{
  "n_kv_head": 2,
  "init": "uniform",
  "init_std_down": 0.0,
  "schedule": "wsd",
  "dataset": "wikipedia_en"
}
MLP neurons of a small language model. Each row is named by its layer, matrix (down: output weights) and neuron, and shows model dimensions 277-372. Each number is 128 + 32 x the weight over its row's rms, rounded and kept within 0 to 255. A neuron's up and down rows have the sign that makes its largest values positive.
A block is one neuron, or neurons of one layer that tend to fire together. Before each block is what it responds to, as a language model described it from the Wikipedia text at the highest values.

Description: Closing == of wiki section headings such as Cast, See also and Honours, plus sentence-final periods and line breaks ending list items or table rows.
L3.down68 [159 163 134 145 138  99 114 148 154  59 143 143 134 209 188 134 130 189 123 143  86 120  76 181 125   0 164  94 121 126 106  94 131 139 134  94 116  46 146 150  88 120 174 185 148 108 170 157 163 120 111  94 134 126 156 145 103  85  83 114 123 155 123 127  71 137 123 144 117 131 125 169  90 102 128  58 166 182 134  89 167 165 134 141 136  92  85 125 117 108 173 157 114 121 153 140]
L3.down88 [159 192 102 122 184  65 121 112 153  76 157  70  86  90 136 144  92 105 104 149 121 139 155 110 129   0 141 211 118  74 180 172 137  74 114  77 134 166 121  84 160  97 109 135 114 102 109 123 118  65 139 107 190 187 177 207 192 137  54 134 149 115 146 150  82 137  85 135 186 165 140 103 122 126 121 187 114 121 134 181 113 128 158 142 154 121  52 143 141 127 120  75 143 123 149 131]
L3.down325 [ 88 131 129  85 135 134 116 140 143 109 115 124 117 145 131 150  96 144 101  93 184 188 114  95 158  35 123 114 179 129 116 162 173  59  84 135 177 127  99 104 137 139 111  75  85  83 119 122  96 185  89 125 156 137 101  48 127 129 164  46 187 197 143  92 130 143 143 141 103  70 192 100 178 124  68  88 138 156  68 120  98 116 122  78 140 101 140 165 148  53 125 152 145 101 115  95]
L3.down500 [145 112 144 108  79 154 123 131  92 216 132 149 128 127 122 129 164 139 164 181  74 146 157  96 174   0 128 131 127 169 137  89  71 133  95 140 105  79 119 147  66 146 108 101 114 151 123 145 133 160 151 162 135  99 114 131 124 128 102 147 165 127 105 129 185 209 133 122 169 142 177 140 179 144 168 152 110 143 106 157  96 128 139 164 123 165  93 120 164  88 105 148 138 116 154  75]

Description: Conjunctions, commas or slashes linking two adjectives or modifiers before a shared noun, as in temporary or permanent, chemical/biological, federal, state.
L4.down119 [109 138 163 139  95 123 128 137 103 120 135 108 183 149 147 144  94 148  79 151 166  61 152  97  96  98 144 114 135 123 118 163 102 133 128 127  94 159 112 109 114  99 104 140 154 196 104  98  93 104 172  76 183 165 114 174  91 172 103 164 154 137 116 217 158 100  83 145 119 119 165 164 101 157 118 151 201 106 158 137 118 116 150 148 140  82 114 140 134 135 186 126  94 157 141 133]
L4.down219 [154 119 118 167 120 112 155  86 128  85 163 185 118 155 117 136 140 126 172 137 132 147 140  74 102 111 133 131  83 119 138  83 189 131 121  82 126 130 104 155  94 133 145  76  99 179 112  71 102 136 174 110 126 183 148 127 110 140  88 148 129 155  65 124 168 119 141 166 123 157 173 105  82 131  99  94 106 112 137 153  72 141 115 175 108 113  83  68 148 130 125 156 168 113 155 169]
L4.down298 [105  88 129  71 114 142 136 177 167 204 141  96 114 155 165 109 100 168  71 162  68 125 167 147 152 143 149 181  71  99 117 110 171 158 144 145 166 139 115 104 101 161  99  92 146  99 105 148 123 187 107 125 206 109 142 112 140 133 150 147  85 175 150 167 150 102  84 133 135 158 137 119 113 106  69  97  89 122 168 155 110  70 131 121  40 109  99 107 156  91 105 103 197 156 157 135]
L4.down480 [ 97 133 123 164 150 140 137 163 130 139 115 153 126 110 173 102 123 115  41  94 100  95 197 133  86 127 182 189  84 125 100 127 136 179 152 156  93 118 120 167  95 122 112  82 167 155 134 168  92 168 126 184 106 182 165  94 150  95 155 156  85 135 147  94 113 118 143 164 118 159 149 109 169 158 160 133  96 117  71 112 105  71  93 191 145 112 120 102 146 137 110 139 144 146 114 123]
L4.down488 [ 69 129 156 135  97 154 179 117 118 133 101  89 157 112  94 128  60 107 120 171 181 111  97  83 144 129 157 149 106 145 133 126 104 137 107 107  98 132 125 176  70 149 116 111 156 123 167 109 132 132 126 143 165 111 149  96 129 161 102 152  97 157 112 140 173  72  74 108 141 108 130 110  89 123 151  98 146 116 121 143 125 158 139 101 136 158 132 129 180 155  93 188 131 119  74 153]
L4.down507 [132 134 117 157  97 138 176 101 142  89 190 125 192 152 116 165 107 163 153 122 171 158 148 122 155 144 135 157  70 150 139 135 109 116 132 103  98 150 185 130  74 146 135 108 110 160 138 149 190 128  80 128 119 100  92  96 112  91  65 129 135 168  89 183 115 141 127 115 103 124 194 142 177 102 113 171 122 138 164 124  56 110 128  99 150  97 126 154 122 103 149 125 128 133  56 157]
L4.down567 [180  96 177 165 116  67 104 111  78  91 177 146 108 148 166 111 118  91  55 139 129  85 130  76 157 123 146 146  78 152 137 163 111 143 156 200 128  91 139 142 131 147  82 124 154 145  79 121 136 163  87 107 134 125 180 147 116 161  93 149 105 119 194 147  92 139 145 137 106 113 134 105 117 111 123 152 149 136 170 206 179  98  86 162 118 116 145 102  94 106 137 155 126 116 200  90]
L4.down618 [163 113 174 117 109 119  80 107 139 129 126 146 166 144 203 140 124  89  75 146 132 148 166 160  95  95 165  86  94 128 113  90 148 112  72 171 178 164  79 169 109 104 131 118 109 101  93  91  93 127 124 157  66 154 170  89 104 172 139  73 103 121 108 125 155  88 143 111 123 122 139  90  98  94 115  49 154 151 164 158 196 124 121 142 117 146  68 102 135 129  79 122 130 133 145 108]

Description: Words just before a time noun or year in narrative history, such as that (year), following (month), in (2003), for (the 2022 season).
L5.down164 [122 124 166 165 152 128  81 150 145 119 145 155 131 105 117 160 141 111 178 161 147  96 119  47 185  54  79  48 168  57  94 144 167 138 177 118  92 162 128 129  80  89 123 129 181 151  98 151  86 126  97 127  89 100 152 102  43 174 119 157 113 164 110 108 137 153 173 172  82 157 165 149 141 115 200 143 109 107 121  85 146 117 120 170 120 100 159 115  84 110 192 114 122 111 159 129]
L5.down412 [144 128 103 130 129 136 160 110 135 152  80 150 119 132 144 119 137 123 142 126 114 100 106 114 110  86 145  91 140 132 135  95 143 181 124  77 121 172 127 159 122 116 104 156  97 147 172 117 162 112  94 172 124 116 146 118 149 167 138  99  96 131 102 153 117 160  87  83  85 125 124 146  83 180 102  79  80 103  88 131 139 121 140 143 107 151  74 155 104 160 125  76 104 121 119  91]

Description: Middle sub-word pieces inside multi-token words, mostly foreign surnames and place names (Car-val-ho, Mer-idi-an, Cav-al-canti), plus arc-seconds digits between ′ and ″ in coordinates.
L4.down2 [114 117 144  76 126 100 182  90 205 116  75 185 111 156 100 181 176 104 145 114  93 109 142 154 134  97 102 114 128 170  75  76 161 165  97  49  92 176 120  91 128  89 168 104  89 144 106 106  47 140  64 120 144 137  92 102 217 141 116 115  73 159 134 165 119 134 172 101 101 133 135 123 161 148 108 100 112  61 146 146 146 141 118 111 161  80 130 106 181 165 135 187 139 157 136  88]
L4.down51 [163  83 119 171 134 149 106  78 152  99 140 139  87 180 167 131 173 168 137 188 129 151  71 145 109 227 149 118 111 147 168 105 123 173 134 131 134 146 202  80 120 149 175 104 128 153  98 112 137 115 100 170 156 102  89 100 168 112 115  79  96 112  90 110 135 141 132  80 116 149 144 159 194 120 111  43 100 130 112  94  94 166 152 129  61 145  98 121 136 167 161 154 105 132 126 136]
L4.down87 [191  91 134 104 138  92 166 120 128 170 151 137  65 125  98  99 104 170 132 135 130 130 158 147 149  99 117 117  98 136 110 106  89 127 128 145 106 140 101  69 121 119 102 136  90  64 150 128 150 185 129 132  99 120 134 130 163 151 164  84 200 136 135 105  95 124 139 102  80 142  68 120  73 151 166 124 170 198 115 117 145 135 110  36 176 126 129 132 178 116 122 129 161 167  64 163]
L4.down140 [200 102  31 156 164 151 110 152 144 111 118 167 130 225  96 184 123  97 111 107 153 137 118 118 119  95 107 111 105 122  91  82 178 169 142 115 168 158 126 144 129  61 107  93 126  81 110  70  75  95  64 146 102 136  86  96 149 118 145  84  97 159 110 151 174 116 126 161 121 150 101 218 125 109 110 103 173 171 144 136 147 174  70  61 113 148 133 133 104 162 139 135 139 162  76 134]
L4.down336 [ 98 144 134  88 175 125  77 181 167 139  91  97 146  87 120 125 123 180 156 109  80 135 119 134 155  86 117 127 220 128  99 160 113 127 129 127  69 151 141 142  79 130 142  93 134 193 141 123 115 113 102 150  89 106  98  86 125 121 119 105 166 106 132 199 136 104 149  91 174  87 120 162 100 107 106 171  87 125 169  82  96 115 151  45 103 162  69 135 110 140  92 104 130 138  90 164]
L4.down361 [154  92 169 145 103 168 170 132  95 103 170 139 143 166  51 126  92  90 132 132 117 116 152 128 105 135 131 126 138  55 136 155  88 124 123 111  99 141  91 111 142 139 201 132 117  98 110 122 158 132 111 127 134 124 224 190 107 143  93 153 121 148 194 100 151 147 170 127 160 178 148 128 210 104 106 131 125 113 128 173  92 140  94 149 140 107 167 113 125  99 122 172 226 116  87 154]
L4.down452 [120  44 133  81 108 115 190 128 131 154 172  97 106  59 143 164 105 137  97  90 142 131 147 102 130 167 124 118 107 143 170 160 100 128 121 100 105 141 140 160 198 156  41 141 104  63 122 126 131 144 156 133 111 156 116 119 144 128 109 134 159 108  96 164  96 134  89 112 147 159 132 109 124 181 160 147 132 155 107 138 127  97 118 147  73 114 146 113 149  73 110 128 143 121 145 121]
L4.down509 [105 178 151 133 144 110  92 118 124 219 131 135 131  69 159 104 176 125 113 110 110 108 171 138 116 149  81 137 116 131 211 184 137  77 102 155 103 140 123 193 132 101 123 146 153 156 130 113 173 112 120  91 128 142  51 176 125 118 178 103  72 124 121 120 126  97 107 106 164 140  94  86 118 144 115 100  60 116  87 136  95 111 170 134 194 134 153 158 122 118 141  97 159 115 179 171]

Description: Fragments in the middle of a longer word, e.g. spr-inter, ser-pent-ine, shep-her-ds, also hyphens in compounds and words opening section headings.
L5.down218 [144 115  95 135  97 147  98 110  90 145 116 137 144  95 145 109 161 114 160 133 115 152 114 138 115   0 119 103 139 131  72 155 144 139 163 172 161 111 127 145 139 168 139  75 127 155 147  85 184 143 139 121 135 104 146  97 112 169 101 119 116 153 107 113 143 151 166  80 178 111 130 156 139 124 125  67 118 138 106 116 124 111  99  81 126 171 148 159  84  99 163  83 130  68 154 135]
L5.down269 [116 163  77 124  58  96 137 112  87 119 117  87 157  73  97 154  85  94 116 136 117 140 176  90 107  57 176 143 109 121 108  80 109 181 104 146  97 116 129 157 137  66 145 138  86 135 118 151  67 170 126 130 128 123  86 142 109 122 136 100 112 161 124 131  90  90 154 115 128  96 117 162 124 131 104  96 114 132 101  91 220 186 109 163  99 125 164  74 160 124  65 152 136 125  98 130]

Description: Tokens that close a unit of Wikipedia text: closing == of section headings, sentence-final period-space, and line breaks ending list items or table rows.
L4.down179 [127 193 148  85 135 133 107  96 123 135  92 111  97 109 208 197 113 155 123 107  93 147 109  90 129  21 113 114  75 114  98 138 114 126 124 118 168 152 108 103 151 133  79 151  93 166 126 118 113 101 179 143 112 149 168 128 134 123 132 132 138 153  93 184 125 109 144  71 162 110 135 166 137 145 186 110 132 125 133 138 115 162  89 188  93 126  72 158  99 133  70 123 147  88 141 146]
L4.down327 [175 116  73  75 188 121  84 142 106 169 128 105 116 129 188 135 100 215 162 176 136 156 117 120 149 119 139 107 146 101  69 108 135  88 159  56 142 162 168 139 160 152  99 128  78 124  88 148  58 137 124  99  78 166 155  97 171 114 147 165 148 125 113 159 135 152  91  82 114  78 113 100 105 149 162 213 188 143 127 151 147  40 136 137  84 166 141 136 136 159 176 163 159 115 170 154]
L4.down341 [108 136 157 143 146 118  92 124 100 151 154 125 146  94  57 104 132 108  85 129 119  69 149 133 102   0 142 105 127 170 135 129 131 116  74 176 136 108 123 117 144 151 119 156  94 118 141 123 106 100 149 146 130 171 146 180 117 157 190 100 136 103 105  98 135  68  90 152 151 185 121 149 169 122 103 141  92  97 145 144 132 177 117 111 148 132 107 129 102  84  85 120 155 102 125 121]
L4.down344 [ 76 159 137 139 100 134 203 139 130  77 132 171 157  89 103 120 138 110 104 122 131 119 143 140 146   0 105 110 141 174 193 135 117 202 118 150  97 118 102 110 105 143 138 182 104 109 113 179 145 122 122 134 147 105 147 128  78 150 112 116 134 129 210 142 114  81 160 155 130 120 108 143 101 140 113 123 123 125 131 133 119  96 105  92 154 135 163 102 119  85 116 123  86 160 126  78]
L4.down381 [ 90  93 125  53 158 120 172 103 137 163 112  98 116 138 130  92  80 118 186 115 103 177  82 132 107  78 126 135 117 114 151 134 174 156 104  57  92 130 157 135 124  51 185 157  71 119 174 159 112 171 168  65 130 155  93 108 133  76 163 147 117  95 125 131 126 180 115 176 144 147 161 124 162 163 171 124 158  51 153  65 106  83 190 155 136 129 140 154 138 169 167 158 161  96 108 125]
L4.down397 [125 130 138 175  81 112 164 149 168  95 158 101 111  80  41 139 129 126 138 113 144 168 111 114 126   0 113 162 127 182 114 146 112 104 157 133 136 108 106 148 108 145 154 143 155 124 145 171 150 136 173 142 163 144 129 158 118 156 133  83 105 105 131 142 146 116 160 151 141 134 143 124 179 105 114   0  92 113 115 144  74 142 126 100 127 139 158 128 168  83 126 122 138 143  87 107]
L4.down433 [182 115 116 161 122 150  83 146 123 153 106 149  49 151 173 144  78 163 126  79  87  72 142 103 123   0 107 102 136 143  53 131 142 166 169 111 153 130 121 176 171 145 102 121 104 132 153  86 134 181  89 118 110  76 138 103 137 167 128 192 213 159 110  66 107 180 112 130 106 125 111 143 130 146 185  90 161 145 118 100 120 114  99 169 160 129 155 139  99 149  84  92 140 132  72 154]
L4.down611 [149 121 108 102 164  92 125 149 124 164 179 123  41 150 153 112  99 107 135 180  80 134 108 134  77   0 129  97  90  83 133  58 126 112 105 143 102 114 126 128 166 133 127  82 115 113 132 166 123 179 155 143 104 115 112 169  15  99 161 174  97  83  68 113 154 105 181 125 123 113 183 112 143 130 147  98  70 201 166 162 124 125 112 147 103  93 175 123 147 171 164 107 141 192 167 163]

Description: Conjunctions, commas, hyphens and adverbs linking stacked modifiers before a noun, e.g. temporary or permanent homes, slow, free rhythm, semi-circular.
L3.down51 [ 75 112 137 163 135  92 136 143  98 136 178 126 145 111 106 110 175  88  86 132 114 142 150  60 161  45  87 155 142 140 166  70 127 181 116 157 114  93 156  51 133  38 158  63 158 191 103 122  95  99 138 197 150 130 138 150 142  86  96 144  99  93 133 178 129 104 175 107 126  97 147 161  94 163 132 133  88  95 150 143 143  81 131 144 116  78 143 199  99 128 130  90  55 134  76 169]
L3.down91 [142 125 186  85 107  80 158 124 137 107 166 129 134  90  91  81 167 158 118 100  60  79 113 106  94 173 101 145 196 138 158  77  85 197 141 133 119 122  79 159 174  49 120 135 127 108 145 156 163 132  91 135 136  70 109 110 150  76 118 143  80  50 162 167 177 118 110 121  97 142 117 125 110  84 118 118 102 130 190 143 159 167 147  96 102 166 187 136 153  96 116 125 158 133 120 128]
L3.down480 [178 127 185 147 118 145 133  92  95 146 156 149 109  87 111  97 166 156 184 182 127  62  78  77 140  93 120 118 178 131 169 109 109  86  88 117 188 135 139 136 152 140 117  74  96 124 145  79 172 172 181 130  78 172 108 171 165 104 166 164 121 150 133 119 144  67  81 158 153 126 116  86 114 206 150 134 123  97 105 125  86 163 134  85 107 154 162 115  80 125 174 177 152 144 195 101]
L3.down592 [109 105 123 106 140 110 115 107 134 123 142 118 117 180 134 117 146 101 139 136  94  76 114 119  94 108 105 141 100  95 135 110 173  98  89 152 178 105 136 147 143 170 175 111 142 154  99  73  94 130 184 165  58  95 163 149 120 203 163 141 108  83 121 170  83 147 127 160 136 151 144 168  91 104 140 131 155 123 113 183 100 163 157  48 105 166 111 140 155 142  75 129 152 145 179 116]

Description: The preposition "for" (sometimes of, to, from) after a completed clause, introducing a reason, duration or count: "fined for", "prison for", "for the 8th time".
L3.down169 [ 84 112 124 159 183 113 186  79  92 195 135 133 124  77 161 143 158 177 131  61 106 158 168 129 118  21 150 128 124 150 161 110 135 130 112 147 129 145 121 166 125 164  65 157 158 160  98 124 150 106 141 127 171 132  94 118 103 180 133 164 207 133 125 189 157 107  72 104 146 118  93 126 160 116  92 128  99 143 184 103  84 138 139 140 147 106 131 152 141 150 127 114 118 118  82  84]
L3.down241 [ 75 118 149 106 164  65 154 123 185 177 110 124 129 114 163 166 147  97 123 142 108 156 115 111 148  17 125 144 125  99 137 100 122 115 102  89  86  95 132 119 126 132 198 131 110 144 108  81 157 139  60 150 132 177  97 115 141 120 114 141 119 121 123 146  87 183 124 145 158 109 152 160 110 125 153  68 141 109 117 146 140 164 179  88 136 135 121 170  93 137 110 140 133 126 104  89]
L3.down329 [132 115 176 121 125 144 126  95 170  98 131 163 188 135  93  84 128 179 142 172 136 161 153 132  96 165 105 120 182 112 175 168 102  78 123 133 123 129  85 171 153  96 135 110 125 161 175 214  85 149 152 128 128 133 142 131  89  72  65 165 125 154 107 154 111 100 175 111 139 148 121 186 148 162 152  85 130 175  89 170 131 179 123 140 160  97  98 106 108 128 102  80 113 135 110  91]
L3.down485 [ 88  95 137 163 124 116 110 141 124  98 146 115 134 119 102 179 169 127 118 134 123  96 103 103  82 181 131 174 105 100 150 146 127 141 160 109 114  94 102 107 112 147  88  95 115  84 181  93  68 102 101 132 130  97  84  82 138 131 140 137  74 171 154 117 128 124 139 161 102 176 129 141 113 167 118  96 118 119 167 136 164 183 133 140 101 133 163 100 103 122 156 131 121 182 116 105]

Description: Connectives and function words (the, of, and, commas, hyphens) right before a name or term follows, often species: "genus of caiman", "similar to the beautiful woodpecker".
L5.down49 [ 83  82  86  94 124 140 128 121 139 158 155 115 130 123 173  94  76 179 121 157 109 133 172 237  96  90 160 101 117 109 190 120 118 123 171 138 135 198 108 103 114  80 103  91  86  83  92 139 147 163 114  72 122  72 112 111 107  79 124 122  97  78  94 106 134 125  76 127 126 167 151  83 115 113 138  91 190 108  86 120 210 116 153  96 124 172 113 120 181 111 167  33  98 102  92 129]
L5.down522 [131 113 145 148 115 130  83 210 136 137 157  87 116  92 135 143 170  95  98 119 116 138 162 105  92 142  90 114 130 202 112 104 106 134 110 107 100 147 107 159 122  90  50 114 137 158  95 166 178 131 127 157 156 174 217 172 137 128 167  72 133  93 196 115 131 126 112 148  70 197 130 114 160 165 143 127 154 130 101 153 111 188  96 114  52 141 165 143 112  86 122 121  97 115 171 132]

Description: Tokens that close a unit before new content: closing == of Wikipedia section headings (Honours, Early life), line breaks before list items or table rows, and sentence-final periods.
L5.down52 [127 119 130 141 125  87 127 146  99 109 105  71  92 133 111  84 141 111 115 146  53 134 120 108 154   0  61  78 155 143 153 155 134 215 113 188  59 116 138 118 122 176 122  86 127 130  98 141 133 136 117 133 136 109 136  98 113 113 142 141  98 140 105 163 155 152 121 158 153 103 157 146  95 133 129 124  98 101 118 110  92  68 100 127 154  30 159 129 168 127 190 121 171 116  81 149]
L5.down139 [107 175 157  88 131 143  60  91 125 102 134 112 178 129 116 125 169 161  99 127 141 120  75 130 111   0 106 143 140 129 105 159  96 126  97 128 183 143 148 198 160 144  91 112 180 124 104 151 115 112 115 112 119 132 118 102 168 108 141 157 116 116 127 171 136 125 132 124 156 124 158 108 150  92 185 155 158 119 138 165 165 131 115  89 141 177 106 110 148 124 122 124 138 131 118 120]

Description: Mostly the preposition for/For opening a phrase (for example, for instance, for the first time, For every 100 females); also of, as, in, and infobox colons.
L4.down71 [148 153  87 171 152 161 105 136 176 101 107 152  87 123  69 108 118 126 176 169 149 107  66 120 197  28 122 126  88  83 148 148 103 125 109  82 176 140 114  82 166 143 114 153 144  87 126 129  98 119  98 138 115 160 125 112 117 155  94 159 103 147 122 154 115  69 148 152 138 127 111 155 151 141 140 142 163 146 100 189  73 132 122 142 124 161 129  81 110 143 172  98 121 154 103 141]
L4.down142 [114  82 172 104 129 110 112 160 117 114  85 145 109 167 121 123 142 145 128  96 108  80  37 107 150  75 135 101 135 105 107 108 155  68 119 159 154  97 140 138 126 140 173 141  81 141  81 182 145 116 112 102 203 121 124 132  96 174 108 110 101 166 187 117 105 153 160 117 131 140 157  96 112  70  85 140  90 132 108 167 163 122 168 118 156 111 181 118  89 136 189 128 185 147 165 156]
L4.down152 [143 119 122  91  84 117 147 101  96 188 146 115 145 138 142 111 144  87 125 125 167 120 160 109  57  90  80 124  97 149 194 105 145 157 136 123 123  68 113 118  85 107 154 155 112  85 153 113  98 152 128  94  97  93  78 129 108 142 182 103 123 183 145 170  76 111 118 171 157 120 141 132 145 109 102 180 160 154 121 102 102  98 119 161 139 128  82 176 140 202 127 136 142 119  38 157]
L4.down185 [124 136  68  89  72 129 180  78 116 128 173 156 119 182 100  84 132 137 147 118 141  53 151 129  96  65 130 106 112 190 182 155 154 145 165 111 118 129 154 117 152  66  90 145 154 107 151 127  86 112 146 122 148  93 146 136 143  89 108 147 165 126 129 142 127 131 131 144 168 167 132 144 121  90 154  89  79 165 157 122 155  91 104  85 177 120  75 121 171 107 165 123  73 125 124  87]
L4.down238 [117 133 119  58 128 128 112  94 151 147 143 139 110 113 187  97 159 141 143 137 151 149 155 152 160  48 108  72 166 117 120  98 112 122 140 102 112  95  87 135 119 133 129 135 130 112 100 107 189 116 141  72 185 129 134  64 109 137 107 103  95 116 130 103  58 135 104 119 118 162 150  89 150 163 201 175 109 153 140 109 178 123 110  96 126 116  72 143 150 134  78  94  64 123 118 142]
L4.down310 [147 102 161 126 119 115 119 109 164  91 102  93 135 109 146 101 161 178  42 149 141 142 101 125 148  27  95 116  93 132 217 130 141 126 129 149 160 169 162 130 123  89 102 103  73  43 131 102 128 152 139 150 133 121 107 114 126 121 143 162  99 106 127 126 142 111 167  90  85 133 141 158 115 130 154 125 121 177  86 170 128 122 116 156 129 135 148 136 134 143 125  80  95 141 156 101]
L4.down485 [157 120 141 103 140  96 172 115 166 161 158  97 205 119 179 151 159 138 112 138 130 117 155 128 193 157 119  88  84 179 117 110 122 133 189  91 139 135 192  81 109 109 125 136 141 148 140 146 129 134 127 132 164 124 144 142  47 102 123 125 121 169  72 149  38 125 123 109 119 102 114 169 125 133 127  67 147 136 178 145 112 148 159 133 140 128 152 122 108 113 128 180 153 122 125  61]
L4.down637 [119 104  95 164 138  74 113 178 130 114 154 166 134  78 136 112  65 145 113 153 141  99 114  22 117 134 146 159 160  98  89 131 171  93  71  77 156  75 109 122 166 163 124 116 155 100 122 129 107 128 121 126  85 105  86 112 110 161 167 106 156  78 103 121 130 112 158 172 131 164 107  69 129 129 238  96 185 121 117 121 117 122 174 135 161 117 136  61 111  91 132  60 163 167 149 137]